Weights of a small GPT-style language model, trained from scratch on English Wikipedia: width 224, vocabulary 7675.
MLP neurons of a small language model. Each row is named by its layer, matrix (up: input weights; down: output weights) and neuron, and shows model dimensions 0-223. Each number is 128 + 24 x the weight over its row's rms, rounded and kept within 0 to 255. Numbers have three digits each.
After each neuron's rows, "fires on" lists the tokens most often at its 100 highest values on Wikipedia text that the model never trained on.

L6.up559:113199114134124119095145159120132092157129128152106080100115138109131197149144131126126126140133113124170091094143119152138106122161094180132155158102129141131144087145084126142127111112118146145175156123130158124153135132124148107183144150096119161136144103117162084175128139086147121115153097143103148122153123098128113140109131135128095130134163141134133172135120174143088083143146112111105165120097117115069120097149119151114127153139170102143111095146163097133140104108110151131116124110120141099091149125139110121132144144109108090132126098163143144096142136156126107128097132122108131159127125089140149158108164096136121096137166094116140131089057135119125098095096
L6.down559:101113111129113116116036082163165114142111140071117163115115133135150136159095138115097150146149142135105114148148115155105165093146119147127182131179154072155135119098094110170141159143116155111133112103146133107102123147161125103122134109168124159109147148111156137141104117119152126151116094166126140106136132141088125143137097120138165152108118121111116142090154162098160106145149145130147093105120123113142107129102191130149141142153098122180123120193094100124112139106129092133112108119135139144140131146137132135149125145164155123116109120125177123130119120152090153144177074159120094123113134135116113099137145136123132130150122121121103105088073121075140112135144
fires on: " F", " of", " for", " of L", "ür"

L4.up210:127074155165138124134156103120141126148106130144131144091086138093135103087113154116133143105121130125115151155166149151147117118108125136127202157125111088075104158138141118118119117117121145166164134103129136136098120111128161101134129109182138141136158135127132142153132084104119134144191132116096163153174137133169128149139123098084089154115116141110105132097138158106129110132141108130118111125124116105111139135141108122118165153102134147128184151111139141119160175135161119144112140103105133128127106123129080148129177166137148119119125121113147118076102107180133137172118142133122108103110087164076124123150138094077153077124128169095120133114124168116096186142125
L4.down210:134140129139115101106135107074159130090094099109104132140081143128106132121138133162128157138142130086134159113110153117148106136101149121114114174215129157099150163116126153154129083160123146166161108126158107116131121162159164149097112133143147126103103137102116102135116138147117104106094159092118098156133087131118146152126107171140144113144162132109071123121069089127110112112131124127142141133123120124134148160123132121078097075153122182103144178135118134141144136150153148106127152086175146118136163153147141113171137130113072113116134115100165128127166123098122094128135154090142117140133122145116155173099140112094153127149126115108090138115136115150153137165150
fires on: ".", "s.", ").", "ism.", "er."

L3.up151:128137123134113161140123108159122122115110138115123129089128129137138101073134105089141119131139137139151087112124100123164120102146188143122203096125111146155142116096106145099109104111105138122121149111140168161120098055157127108116129201134126154146136141097136127162069083103121157107147126149114140126114123153166142125111133106081139190125148097154166145122109139115117154131119137110181125139164098144124174100155148138059142104156135111137110114127117129130123127116104164122129140141119117105095104146103147142087176171132100140098118164134113132122084112141114158120137163147109114116136137133117120091102125114105126118090126159110113138170121140179130149140095
L3.down151:128120105118111173082171123118147137125089076137109121170182155141120126138150117083148175154063130149115131137104173121107161093114161116087131108116117097147109146148125152102167139130120174159096092109126162136112114096146173178149140112126191114122102141119128118117117102119106112125115146183150120159099151111139086134160090188127134117113114096095131163129128106143105136151117147141133140143209131146144149121124102127103128152140144139114136085108129108121100127097133116062124139128146166092165111123112122162165152122140085126150116130137134133110128115092116111134139130113151148142151152122133131137127101097109106149102155087108144135135145131135118118117118
fires on: "r", "est", "ant", "\n\n", " Dr"

L4.up339:138131144123095103127152125158150143126137132106136106124080124143118129114113134117181158111155087130110140102092115114135123130112172148119227089145113162136113095137152138163167117141124114096141108132131165132117131111127162090085137123112108152135156105111138135163139103174132150129156149172078131140112099085123123136115114138134114138080125158076148142104102131123113116097156104127132138137112136115111113138103163153126103116154152121131145118121124120112183136120172087092091112140107116136074122171123147129090137114102097125115126129145124091149140124149164149130115113181098126160092133168085159131114161092139128133141154162103144157120058155124140133123100
L4.down339:119174145118139134153107109108164148152127120140125130148179114155101134152091141109131148180127076072130158109069068141137121104160102123121105137114126108166158133145127137095145067100109130133151121114151155091150109133122134147110083134092127128177168127164121106147117142120113134113084128146149117143139160142163128127094121151151112120132122075133129142111153133113126106100179168145094099101147145128150143144118134134122178186125143144141111111089194079156127083138108130164125098088116112124112129110136128140114120157115115095121154122123093134131140135134137119111151151122103119199148095136109158131104158148126147122113125121102143108134101144150145152091128
fires on: "1", " St", "12", "2"

L12.up560:099109106181166102091129122134180077121107115131157105135134144141129112143125135108129170074130120150069148139154161112094167118121144165129145129123128113125101117089138101133106105099145117141138138148121107181140144121116118139132190068105111149139126156128133167105111120150157126121143151090102146148176131062103163140133154151097127146071122149156084144115104151132129128088152140131147120118148143061122115168101146135118138166108120117146132145125131120131149143178148144097129141133168128144132143098096120131149130163070145175100153111130132104124146098171116142126138138123122133108118141132121122084112116155102130118149139133100152169150090089114104121146113
L12.down560:144115134173080090152129131137127124128139099131099138143151130132128124133121141152150108114155109138113131114117121104133132144158155162135164113104119112151112119139100127136112130149129105108125116106124120114118153141158101127125105159139172163134092159108122109136142142136142104145126092109179128112117098148105092118115152140126117132167145143103143127131129096166111138143106127143126131102112145154133101118128122095109114112128029140160120123117142106105088116255119160157092105135099115180119123135149124118115110127105136111103119129159161179181120070126155100096139108100133137087110140153102114133114133140108122132145133098125129095078171172131145137112153
fires on: ".", ";", ")", "\".", ").", " |  |"

L4.up48:126123156125083158103131139116125079157093120124126135158080132185153119128153111112126105133137166158123124169143126129128137073068128126129129087158137122119108111121091094103123159149057168111145098146125156123135136104149147118109108125155189136132135123134108109162146141116116151113099111134135145171139161092116110137124101140105090147118093151070152119148165184136112146121117174111101146090109080121135103145133156143088123119112159144112134109092173143137128143124135142126130090161179126104127138167132118120124152164122093088131118084145180125105117121164129116121153130135132132110124101129170128156115089151132115126110085160121127151179112124143125135134120
L4.down48:121133115088090115186090096127121148116103109127110137117141136082136115122109114159143160131137160156086125162162110131148118130170169140136133130146139119124124132106162156115137087111161186133119096138096154119166165144141140137100111126149129148113129116097099143101143158157120107149123138103186171126145142125086124089144152111149130130108118129117130094113082126107116125146113113114149107125104156178133110143148091175110137107145131152127137126139108118168111107162153112089168121076078130139142098123146113129130129150092136188158153130096066143078129095130099097148146095121114107076144132128083154122122137147136111136127082100168113108117137149151155152131145
fires on: "T", "S", "R", "E", "F", "P"

L10.up33:099147154128128154124119130140151142135128136154082156140104144164114129112162142094106097143100151149168112160069122138143076127147126117117142158125113088101133127143141155127175116108094123114118163134129197160125076069122164130155112136130162119114098161153104149145153144117133137101117115130129107137130110135158141121118156114122133169129143091076092136102124104124126114173180162110130152122129120106112073129111118136096170114136150139132105080101140110132129125101096125100091134123147147114142163142149180158089147156124142120164129174146134106112121111100126108117128164150137138127138124109107147132090100137067143133169150135092111154163169123120090149158158
L10.down33:095171135139156123168092130150147104146131116101119155140160157134182131118122132140146123072118151125121111125112158125110124133095125109082137116126117162113146133122163105154073111137135188139190174150101153143154139132163159132128112118093121118150172121120137116160106095124111117148120130096149168130090089087136158117092103114135127107101126124124150120151118119066139153095141111107144163155175117141181136107127160115123120139130112113120161166139153163117106143118118107169143116105149139138088127111145111112109119089143085108100154145125148098136096143146120165094143095108103087114100109103149137104130104121189133087113121152176107098106108127132130118158130
fires on: "iv", " D", "v", "av", "en", " R"

L6.up281:147094125162102127108166109117164125112140103145127080132102147158133108079143120114094179093124121126071130133115166125112079134098100147115168162129114133095101166140139141144144125121130119130134130086180089151130155151121139167154124137187091133110147135138126142153081114160117146141169164140159137166126133111131136136119117134130085129116111159158073171110171123065128112128129092085157139128133113099115162135072117143090148134132140117109157150135126122159155122134160108107151123131138114132108107113155118117093154154135120095097123113116117106126152104134144104132118158137141101150143075138067139131141164094098152143114113128074120145125113140155153118137149
L6.down281:094108137123127127155118134111122107104073144082150150142102164155129139082128158126111169134139110113083123160105111115101097086168136108120148086121144138159125075122145106147137135160136153156144134128104142129130130133174151131082117074117148117120064150077123111103188140136124091151124165120149136144099153115140122082139147122082141137145143164096147121127098143158156149147144139092134098170159145156118105142145136162119160132134135157087156114105119118131169128133134115086115139098150133116105130155137123122133144164136162109133100126099139115092095113118094130146128156151145108130149099163109134118127085079108135125134181161115077151117125130133167150149159
fires on: "\n", ".", "er.", "\"", "is.", "a."

L2.up498:133147100157132130104152104101149109135125105130148136096112126139149133103129085101111101124181118120136134110118104095102117142126171144126177132108107171176106065139144151119127123136145155078141121129120134159097149090163170108100125150145141097124113175129125142129173096100125166078181128147092145119139112140167092093103116121080158135125120127132140139127114088148097140143124104121126181130152116101107107145174140095069147093161150107125122120102118114157108140146181124133103130118164111126116104142134143144126162144117135165143148148131160146174124115143148160137138132177113097125133130125125155144103120145110097100104136160107159123130111101183085159095127
L2.down498:126128105134156162116146119146153104113094119156125110087100098147147127157123120148108142172128112130072132126114128118132155077129155108118170104098127104099140131145083112088106157116128137120127109133104124126123140107110111174124150175136168129106128151129094141130106162094128166075108142144139124122157143136171120078172127165124102154094113082125145113124108115137140124111158132131115146121128111112111168142126181138138154155144173134166135167138118130130146105144099114107177138094106179118113076140113169141126140122168122092142096090150179166129153081130135125134156081126120159127161152118085108117119107130155118116145105144088136144124149126191149117111108
fires on: "est", "r", "us", "ere", "ris"

L10.up752:125125138137176120090105140119170133121165109141172114154110093098115129108110158153128067110094157127118110115154082113143100140128094106161097138145091139119149127116136143165103127132085123141163126135149112122128145150144111165143123115151137111109116089145117130072129165146149152129105162112113157111117101137160121096080105116125156100156081136146128125164169126115102149126121099143155128138129130133110149150107124137138173136116160117110139092121185149112129105126107142172104140107115111107117117099101118112130149166144145101115172125153155126154095114125116150126150151152142140112109082154102150144148172154091141158144112161081165087133093112064065110128137
L10.down752:109139120125182131095149144152122118125142165122122108133162119123132120097137143070123099091130120103127138143132153143108152093113072139150119153163122109159087105098124117117071120132160128072127118123154142158083134127160090117116154090113139177141103121105116124159142153149110140102083149128115125160078161139134093154149132193155094116081132123121126113193141129108142149143110114158122134143138158097113137145130101129105127162155119154176140140153109137117125104094125095150145117131142100105168147135084141167132160147111137134129142108138107127100152099161129119138108118109146189144157154111139151174126105096123120084141150125122115182129138133121151169141095
fires on: " s", " sl", " h", " Peak", " bl", " cr"

L10.up248:112134110127130109145137139153187130114090087135097134152121131144121158091128146125080139103145104139087191113154136148147143094140114140132100137160140130132148133115125106094144110156108122125158114147163128121105182144142120126154123094158150106106134129085146126097112122146191107101115167117131117149137126113146150121125141109140124129084122190108120120098129135140075108120140120119096116128125128132121098132108162161116116124080126096101139140103155126125149127112148102141130136150159148131102122106146147100134134154107150106131142103140112162170190143168127138142113134126117086142103050155078161096132093145113152106145088150094167120137076069125153169115141
L10.down248:109154114113152121115112107122125098125128153127111148127125104140134142098097146131165158130129121161139128140121171132125139104140103128143121120164137118106118137104091145089111121151098132117131119137126126122118137118164140137145159105172139130122150110112109145113144112107111125087124141131138141128131125147127107104119162108098121138127140129144138160134136131091118113108146139091120141124146124112124127123129144163102140111152000137107111152101141106124136098139111131153144124103128137121121107123141116116113133121123123088138153110142153133149104255131148137136124128100116109147139086146127171113129121120099141117120112146102152154161127153113123101114140
fires on: ".", "\"", "\n\n", "\".", "==T", " team."

L2.up582:125116139099127163086159184112141074143054161106092122123106150118176138109126122121112085108144133144101156106113121147139101091149082102117090131143129127140143160155170128137172132145130065115152136102124158140097087150127160168167105116138141150118126122158138117151082140120124146125134099125077145118121150165131139125118154117140084160153101188106143094133122151120101098107122096091125135116122128112101114155119131131161142145126132161121150095137132136125173117141132103149112094144119078114130126105120082145102118120143188125140103143176129119164132129139123118161155140166131121082100130148137148166124140128073134104144141164098112144129138125097121121126145
L2.down582:137158132134126152128114143151131122181137100130101112120114161134147113113135123133193120135134178156144144111124160127133085130108168105116099088150100120140116139129126118159138147077156132130165088103155171094159130118136096128091122101158117102105101106094136148100141095111142125141148101127175133073128126134117114140153099127149088160153138115157134142150119134107104109119089125100121139156168099135118132187085117158123117167156140122136117146134110117133106157193092127114140142099123120131150160100124173150122153103162126149102152079131135095103126089107101102100104110120112169101115151146125096156184101121149137116131078111146091083118106145131143105116160
fires on: " |", "-", "o |", "% |", "er |", "on |"

L3.up866:118129149101100122126138147107150116106122105163145100099105122132134149085136082108111103124121130126097110125110094150141112089136130174133134156129125144104135145119121082106116150132129164140134156127126140135135145117101106119139210107075178139116114153076101143142120125149144154104090123206124131153142119149146097082130131122141124061128131105148123166132163135133117123164211104101083155150142116155126173150156159146087136157132146097144112117167166125107157150132118112119167130081112123102126113136136135130136157138144092086135099090153120125086127117143181125135139119163112131140130124113121138136128151120133121140121176129107149139174089089121134142117130
L3.down866:123075117136088125118111111134135134174103135090129113127111154143123140157108136118116117139146162135130120172136143073110157158166145119137098121163130092119125098121130145178156103138162130086139162127150077099155109128102172080168148120112120111111140112107134134134118106147130076136086114153124097136124130115090154143132146147132118112118130109118149107112174121129143139138159140123146139121145113121134147134123152159151114160086110127169119099098072147089139079153127165089102112101148144141126186112137148120131136112160124147099175126086174107121107120119126160106133134124069112169168098118113106126092155091076108131097116114148082137127150108114136144158151
fires on: " F", " of", " of F"

L6.up744:107083115111111148102140123138129080125125131144168131177115126110168124075087130112135137117113138150131108110081134144108110099156093121133115178166138137098101174150121156086107127127095146108136166148112152152154119125170115163146105087151167130120094122123080132148147144115126114146099135134152150169160140131113142118133131112139149163126078220140074129148156102115134136091124084103128207100112099133148111122111108110107138117144154120173139108107129115164102129134087118103144153124133165101167133092140118125123144126132153159135118125124149135099103127142144124112150124133135114171096088131117165140144147126096135124141135103132130144078109121167114134116149
L6.down744:124114105133159117123156122136145139106135121163155135171102190165114094156135138163100133121109053133089137104124148129103124153159123106128090127116144086140097128153128157116119105162133100141141116112154112112126172153173121172143158116140137138093137131094117103135108138129121135120164135128110153093148130140081139096141127136192110123093149194103156092097169116143094103117104126105110134132111164176181111101144107126121122141153111138161145132108112118116130107146096168102147139102140096119129117153154112116129092091158155138104139100110131168122119129133134154140158132157124115147084085163156092102118154129120117125103145121112114127071145088133163085117129
fires on: "'", " s", " ESP", " \"", "’", "S"

L5.up747:121148112111100102150138075133125085167103148141147073090078132145177158092132117106180126135132115155155151174106109100140147115095128173112130146151107094136142109132110145123158134127084165109147103126098147112146149063089127120106168154113127132135130106150131123117124133145105131083104091134155111121159164107127119083093123124072147151169140076138121137121133135143103150123106130144130160144122119132159081122110104171151133176106172132132119087079135104152149155130122151149083127114156146117106117150130110122092140117148110135158143158166150149131094121152118101117150153115102097102085149139149137128144126103093119139114098113137154148130144139163101123143141
L5.down747:120088149141096094149147110165141151131124131111140106175135121108100106136155156169121125082136119131107147117168123129131166124122157136116082140133136116124159118141174100103143135140087104117104107113128082109100167140130146117105095110153147101109117101090134096141153153188181124146125135164103151150133127125124133126159134155161124104125136141100066162124083128079148156139098157105157140142144128194117117111139075097138155132100122138113164113133114132130099115151102133133148171178128146130123104099134107153095125131126116125102182140123090142111150135096164131145142105108173132135145100104115107090135102148129118135133113177109123076073135129146089137135129
fires on: "M", "L", "R", "F", "A", "r"

L8.up736:100142148150147135123122164148121139122125129148105133146085111111130137140156139116133130134120106168110109097123099150157135123094122118141125161143143074122137146129137105080153126085099085114112152183158144115121075110107185127135159099094161140093119138140129157141177166155119143120158166196116128115124124098168152105107163143096092114133099143140142116124141105108110129115113129123086137093115101084124134156122113154117158131064145174112098074142137134163172162144097125107097092150178128126121148142109109152094152140161133167120134144134162117131167106106164085131138143139149126103105138151107134102128111105130122113122137122114127134113163077098145135129163
L8.down736:082097126158133090139171089168057160121133141130146139124084125112120073151193134139177111120147149085125097097139139119159133130159129100146110129125109128135128129109135118113159109126107182113137178172147135125112121136129172107122144161143137125116120127129146129126089095121147131111119121161130116080160156107111110114144153113133152128150123157133129108153165145106142134114078187144131201146142107118144156106141149147124082097089146082086150143105129129131121135132147120150129123080103097129120090103156072106149143119119114169130131166157117141107121133098143145112121147107106145143137103128158171140116121110116142142129085119155118127136104144113078102130147
fires on: "av", "v", "ov", " the", "ic", "ob"

L12.up406:141108102105106112131152136093109108098157121125163118101115134112137181127116127152148117116117097188146118161100119122110120055121097125140089127157140119182132177102102129150142099121099136106149102157115101137150126154120110121145148151169158128147101095112107105129130177105132131068122135132098156113137131148109124134111122104123161123154109155131129134143151122099156124121129121134091093135095103145103124083155140170102124140167158157102133141137126138122104111120124169127143144151167144123160144138113120095105145138149099137136192071137152108124098120151183112096169146168153142136118163108080134137092100137093125137185111147093165161131114119158134151126130
L12.down406:112104150106158110137077111127125111130122107127106139183084149157110120119135119127105101062110104122137132129135131155145162148143114140107112114138159116131126132142146120103136156104174132123133078139108143119158142120160148194163124098097166121103128083122165134138096170171175066132122146123130124139130124117117125143128119166145127084063123109138113068138105114124123155117115143150143146111148137173171162106149136144153113128125124084153135115130148129111094103096100163080138115150180134127127058132128124108111139146108137111099152160128143131074145095123142120151120158110120157107137169152136091153152129097099155159097160125133137145112157145115132134131123
fires on: "–", " s"

L8.up268:094086164120155165088146115131178119098181087124140141107114075145138178160119132124125136119151081108128120136106114107167141125120091106146150111109140132125112149139116113108157155156128087135119185127140121147129145151129135151102153114105142150127149122104145127100092109107110137118134156112079153166111142131153149093140160123111127117134123141140078127093138173139141074145133125120131120126124112100141165116122116139095108117125134139121085106129121147139122141082109092115153136119082123112167094099161138155140078117134158156114167136111154115166141077175099191149128155131165137151089109142119150130096121099147153139153153140128161144102091079143122128164126
L8.down268:162133112139088151162187147121132139120130100102161133124128121114116107125114131105076161073158118104130147123124067091145081124084089095120115153109124107146127147142162151129141113166115160139169165107142104101112117100116131129105173136118142102134094155100074080117097094170135142132112151122144128103137078127103125123126137120137135133115179171161139150140145160144093167161115118102118120147182114132128157137128065128134138093118163164109127152129112151135099169106124129085143158160149149107133135123152144115102133141102129144087138135122127145124108100091078102140162123104150102129173134100140123117147134146153144114133157141138138144135174101138138135120167
fires on: " ", " and", " most", " the", " fact", "p"

L12.up104:095144067133111163154141150134164109114128130115095116161105139100111131145141144132129122137147122151172137130127169140130091150152114178120129087137112124075111142107126121117148158145129121111124079094136119146114091098140140186137148112145161093130145125135155108120114125123155067117118142164100160134116080094138166120125161181129126114111148111160107126125126157117128126132167154138150175139103138112120114159079115113101127141146147143121092129190136132137107066136111154113146139097122138133082113121182121147125139077098167154143125134120132171104135103124119144136099114133176105140098143107136164125115106140136143088105129089084158161108155109122125072127111
L12.down104:134116136132161135147110083100145106151116158110119104158101127091145115138129115162134166084109113135105054121104141142144108092104138074146122112147114105132146121110126136139106123157133134116140093156130135129087118153083142130156099121144116152161165134127102099096143127116109117102079162110145126109160130144099131145132097109159078132144142122130171170154155124143131157128135091126090142136170146184154116139153125175098133098124125153160156130111129167095138161158111126141120119156153115124173131110092157137128139127140093090205118120099127087148126183108126142136168121126076134088126093128157147124149115113157119113154117115119144144122098159161127112091107
fires on: " \"", "- ", " ", " of the ", "| "

L10.up849:097132156098141139074146133147137129131140113150135127154134138147108115123186128175098122110140147120065114153129098077123145159129097171133158157099105167137132139137144113117123133157124127110105140113102173141130121118091120126161121151107107152113177129123154183103124148145146163119123122151081131099114099150156112103158091123153118140140135178100088156099181143133095134120112146120126115056147155111119118145118163114091130142165158125085117117105116134149144169080117083108128133133151107102107116145117107122132132139128134087107116113182139141101130118132138110153161157159082126163115103122143125172162100091140094141122160122098152121154111131112098112114156
L10.down849:153120145162117125193135129151098125091136165135149148139149133136149113153098160130106154105115094131095081106157162148105144115134126148144171138110142144137106117158114152142114143098142125119098091089079163164075131147107122125123091129159121111116147135120117134136121142132127108105080131115137175078141099123109127121112111167142095145107103129127094116127122160106136156119133119084159134127105130148153124094131150130142176128113143116094134125125106152111142140150101146069077167217099176098159135119118108111158132116127126094110105101165146145155119152156080142076139114094131156139173129121105132131107138116142122140119151157112109119130113142179091145122139
fires on: " w", "-f", " W", " f", " ref", " F"

L6.up776:112132102130121121121156173110151123112131088162130086109087115191137125130155134132119137157114129110164129126098122102178131127156129182129168105134139152126135122104118140136164145112157115061118096127095162144127117107106129155127140153088167156149151147111153130150111119110109135085111102163098125118108103118117123151117091102135135120080122147092149144153122129170104144134171095078104160125126136102113124143101185138115089135134152104108107127069184126097190122113146152127119133110151156118112133122126130145116147107150133100081095144137151166173117134119134104120138126150093106172118143141147149172133163089157120108148176107136131121134148118146123100106097
L6.down776:109113183112127094147107093154128114105130132075160185141136148160105079132101131098073138125161133084119130102151122145106130164076112143123143160119139132145190138118156116153159159130131099143112143088151127092098157149118090118112133137156078098133129129127080122103181099153113140158091135136128094133110154152109159168133104135141138123114135156127139123117131126141114160118111131159147116125141149170125172118108108096129122147121130143143153084120084110140111120121109112083119146148121125143116172126139082116136112149116143138094145148117102117120102124123139114070123113129139153103148115105118088153126135134104152189126127132143056136090136148178134128162147
fires on: "2", " F", "f", "est", "1"

L8.up456:120136165130178080108142098166151142108129122119128111149123112154172131112124091173116113098140121128090121103111077145134087152083111162143118175160108119167151126125127141092122126100147106118095162124135120128142129131113110153086148149111117184134137088153109100123094122149155137145124111129153118115146122139132151084100137060154182157081088102133145145105167139147103106111151119148143137134119117118138121157106183138115129119128133145112112109151141117121199174129186134129129090141117088088136126101145141108150131094162122140146150131116129110161167109135160141135097155145143114155120111090099171159098162128113144155087119138129158130120119140119131118126156
L8.down456:156107122160083127129158149106141106136134104101124129114106150118118103098143151090143127157138132175127166160140119094109145116138080112118134112111119120101135102134129149159140136134123147144168125110166114136126120119126153147154111114130120138130141157113081154155143105119107089128121197163122169073116105086121144142160064105123112082124180107096107105126099114113110144174120128147112129125088153142159147141128130118190138141146144101118119114146156157124094103139153123139128142102132151162101110149125152136105129178101131110141120151136131153104126175110101128088116103083094070099131177160125097116148097120119120118121139136140154062137104105155148168160115
fires on: "1", ":", "0", "8", "2", "ie"

L3.up871:121155172096172109114125103073108125120150106122137138109098130100124141100123146157105120091104118113157123129098107160117124122140151070129101161125133122119087174159131166104078114137139104139131183149125167132159150162132123154186129149168162118125099104146106133140138164100126141129128115154082118151120112138120132118085127093140095112126121162152098129101151108113140127115137107105137185140093107115093153126161149140129105110175155171132140076136145132119163127114133098131119151162167137130111124076112081133129096106097156152101151141120128118118174126158133125105119122181111118135108129131111152147129170125081128125167103168107117139125118082120096144103103
L3.down871:156132165135173104138103138105102157127162128150168153100113070150119090094124056131099108125102127175094148138117130106177127108140069129144149091063129117118167110131099077110174121128167128107188125133134127111107147134114105142140107090136104123120147132088099121148126167136131135143116156117113151084133114168079169131117137138158108080150159143095128149135167103118127132146077106186080114122162128116133163108115168113133122150078145117152145123157129153103118102117144137119123138157134159157113123114129110120109144102137148111137135105112131133169126144157108128100171142124117149150143133134144139114101131115136134122129161133115110107127133141090147126155143
fires on: " de", " s", "is", "re", " d", " La"

L8.up704:114145102118112132100160172115148102113125106145155111116133172174108125118150095115096100098168098100111117120135145132119120101110102129137143119134154163122114137085126118141125148095155149125117166078136130100130099160149124125149107173084136084126127179104133155174106126142138170096127142156126125108147116123093145129164117109104132152083145116162118160102138116086116146098151141115124107100100115102125149144114180132107136145157139157125125126100128116149147097143127132119118162116112173047100148161134118104098180148142133106103127151166160158116125109118087138145107163155114133165125089134087114136131168064164118110135130150121162174125108150106126099121126
L8.down704:114108176104127149147138127122108162123129140096106150117102130143169154129137160111129125136164137125113146081107118123182105109178110130141126133129140090139112083136126113173156107168171113098122129115100133140129114128125081146168112118153124142123108127181155158117136108150092158129081117149134153122108124092127119129125167131117114150142166155098129122107104106141125101082139160087139170109089167202114142152159125137123112157082129104090177106091116155112131137093081147107116142110120132141158158153170126133163111131112122102122100120128098128118143127124072089095140104116135167109147099134134158117145148105140097141158126114123060128158114142143146157134127
fires on: " f", " p", " F", "f", " to f"

L12.up765:070142133127112152127139104137127091111134114140170118153137112141163175138099143120125098133158115122122138155130149123144145152083149124121137092096103146085105143147136135133161069123110082146148124169125145108112078129092136140156091135150114163072113132123127147112090182122142137090084069173123133113140158158139118111141140141152135175136088140123127155153164130154123078113123134127144128097120140106133137126100116149106083130121151176124110067122102124106121139122139105120132119111088135149126123095145165179134093120127145128124123125113139130091104106139140119145162153116132151093093111130102170135138126130125186126080116141104172121110107135174161085128109
L12.down765:090159128139128170121127155120142142146117161137111127121153106154109098128149131129093125138107131086152148113113122105110102115157141156160102190145122138131094126143125102134112142093126129111093134108129142116157084140108108070114165100148130126105114118134138117142080101124136154123108143137118146131125097084091145168125144099121112158098107149143125162108124135138136144147128106103101120146133201089136136144110117109148192094084150106159123096145109148164165130091130148127153125219139145124150130153124124121112111110113148164116150150159133123104135111116126110102099122149118108153167111142098134194121122093096111120181137175151120156137100111106167126096167
fires on: "-", ", ", " and", " "

L3.up515:128117169149121134122143115132137133124081139132104127172091130102117149136115156111118148079121145161117057097090123151077061108117107144137109096162115110133144135116131122094117118169061110165133110121134155095128119106137137118128110115146151124114131142138133130097112160172135159139121156142124164122143109171130124102116127116128092105130073139146064136103162126091135159080150115108145150090110094141110135123134160131099177071136148150145134133113111162116128142125132139138161127126148152072138145141137103143119173131177155131136139132135139067120151120123145136134178151157154135154111093125149161138088107146124132126120121134124115168120141105128073154139160
L3.down515:114074126123117159139139097138150125162127158149111148158131118146161083121176160143144160100142110147131142091095114134116123118106084158150131145131133132133149091147138158120130137138086133158141124146120143098134143133161132145093156131149165148150160151101134127144119149124117106126114098152138130117145111156125146068117092131148134134105039108155117131119131105123083094088127157137101171130100114132085102117100107162105134115167114129157112124098111124110142128153134158061166160110118177155143169130137087107108142185153143108136149128141110099139123128101114151138154159081116137168140075091138152115105103100109135116115150104115081146109104129116101154128140
fires on: "as", "v", "az", " Japan", " Sweden", "tt"

L6.up278:123113162141125126119138128151142102171114111175128135164115092144098105129074151143122100113169114126156100095156130102106071083096091114119141147126135164109103115108092130162141121117103100133126068155147120146138124140096141163125138141127090129165140105098130138079122150117156150125139116144120185136115105113127126130134121089127090120166148102153156169101171135137092096152096092139145146135101087086114139170141127132108116145125134120158154112145143114150182196140193102126127123114122104127093125120132155132123155133181143141124140177097149083105122114131133164113137130146122125123126096103129136166106151119116143131145172157129172121148127133128145090140123
L6.down278:115132142098103059136086093145135120153144097147168140123168153087148080138103132094184132121077161132083132146120173140121138124109132162116160127124145139169140162178105178121153096116123105134135161145146166084142166122116100103136105139149116141132140117114139137119187115146202126107092152128109138111151119122116155124163130103144130122112153125100149122148113166105131171133174111128107148103127156121141152149124117161123115123122145107114140154161084103057138107162110120143120106164119172104115126138126146134137096135135104142162143161108127148105124153108124106112150140135117137106099149085133116093098124136132119122119089123120121086116139093120150125090108
fires on: " as a", ":", " Best", "ie", ": The", " known as"

L2.up768:137070112154174138127175116135134121131134094160096128130127159127134111106100115103110153112146108124108134130122151096095077110136103122144118157102115140075083153132157124138132098105121129124158168128133134166134171089158153132136136145143090128155109152128090168137144141105155122129165157134126130186112125126104129124107120141102101109123107122108163109103149162126132131131088100140182127136120103131120160125136120127114084107165150112166166138162139119124138160133189130137147113111171094112149120132109111113160134170135154139130130133131160133140154095139108136120116133169103085157065046170140125157163137103089165120167141116104156129128109138128122137168122
L2.down768:151098102124137110168176074141178123142105121146165132142095140139119115150105126122128127140133118102117122137127117100119117133130146070114168088145125147135109140113159168099111124126128149172111105147142141148152113158085148125116152080125139068166121151114140158150156142141073117135123102109163147150155137100126087168135119161130138148127122110114127163139106139132107142141146108097085120163180147127113112157134106148085132148142156103078135143083091111104136179121123116121149142134126130101138095094133159115161154106142124114101130100118117109114106092109126143123148168140131123097112092170138127119135134071125135101153119181081128154129163098157063127135144
fires on: "\".", "er.", "ers.", "s.", "el."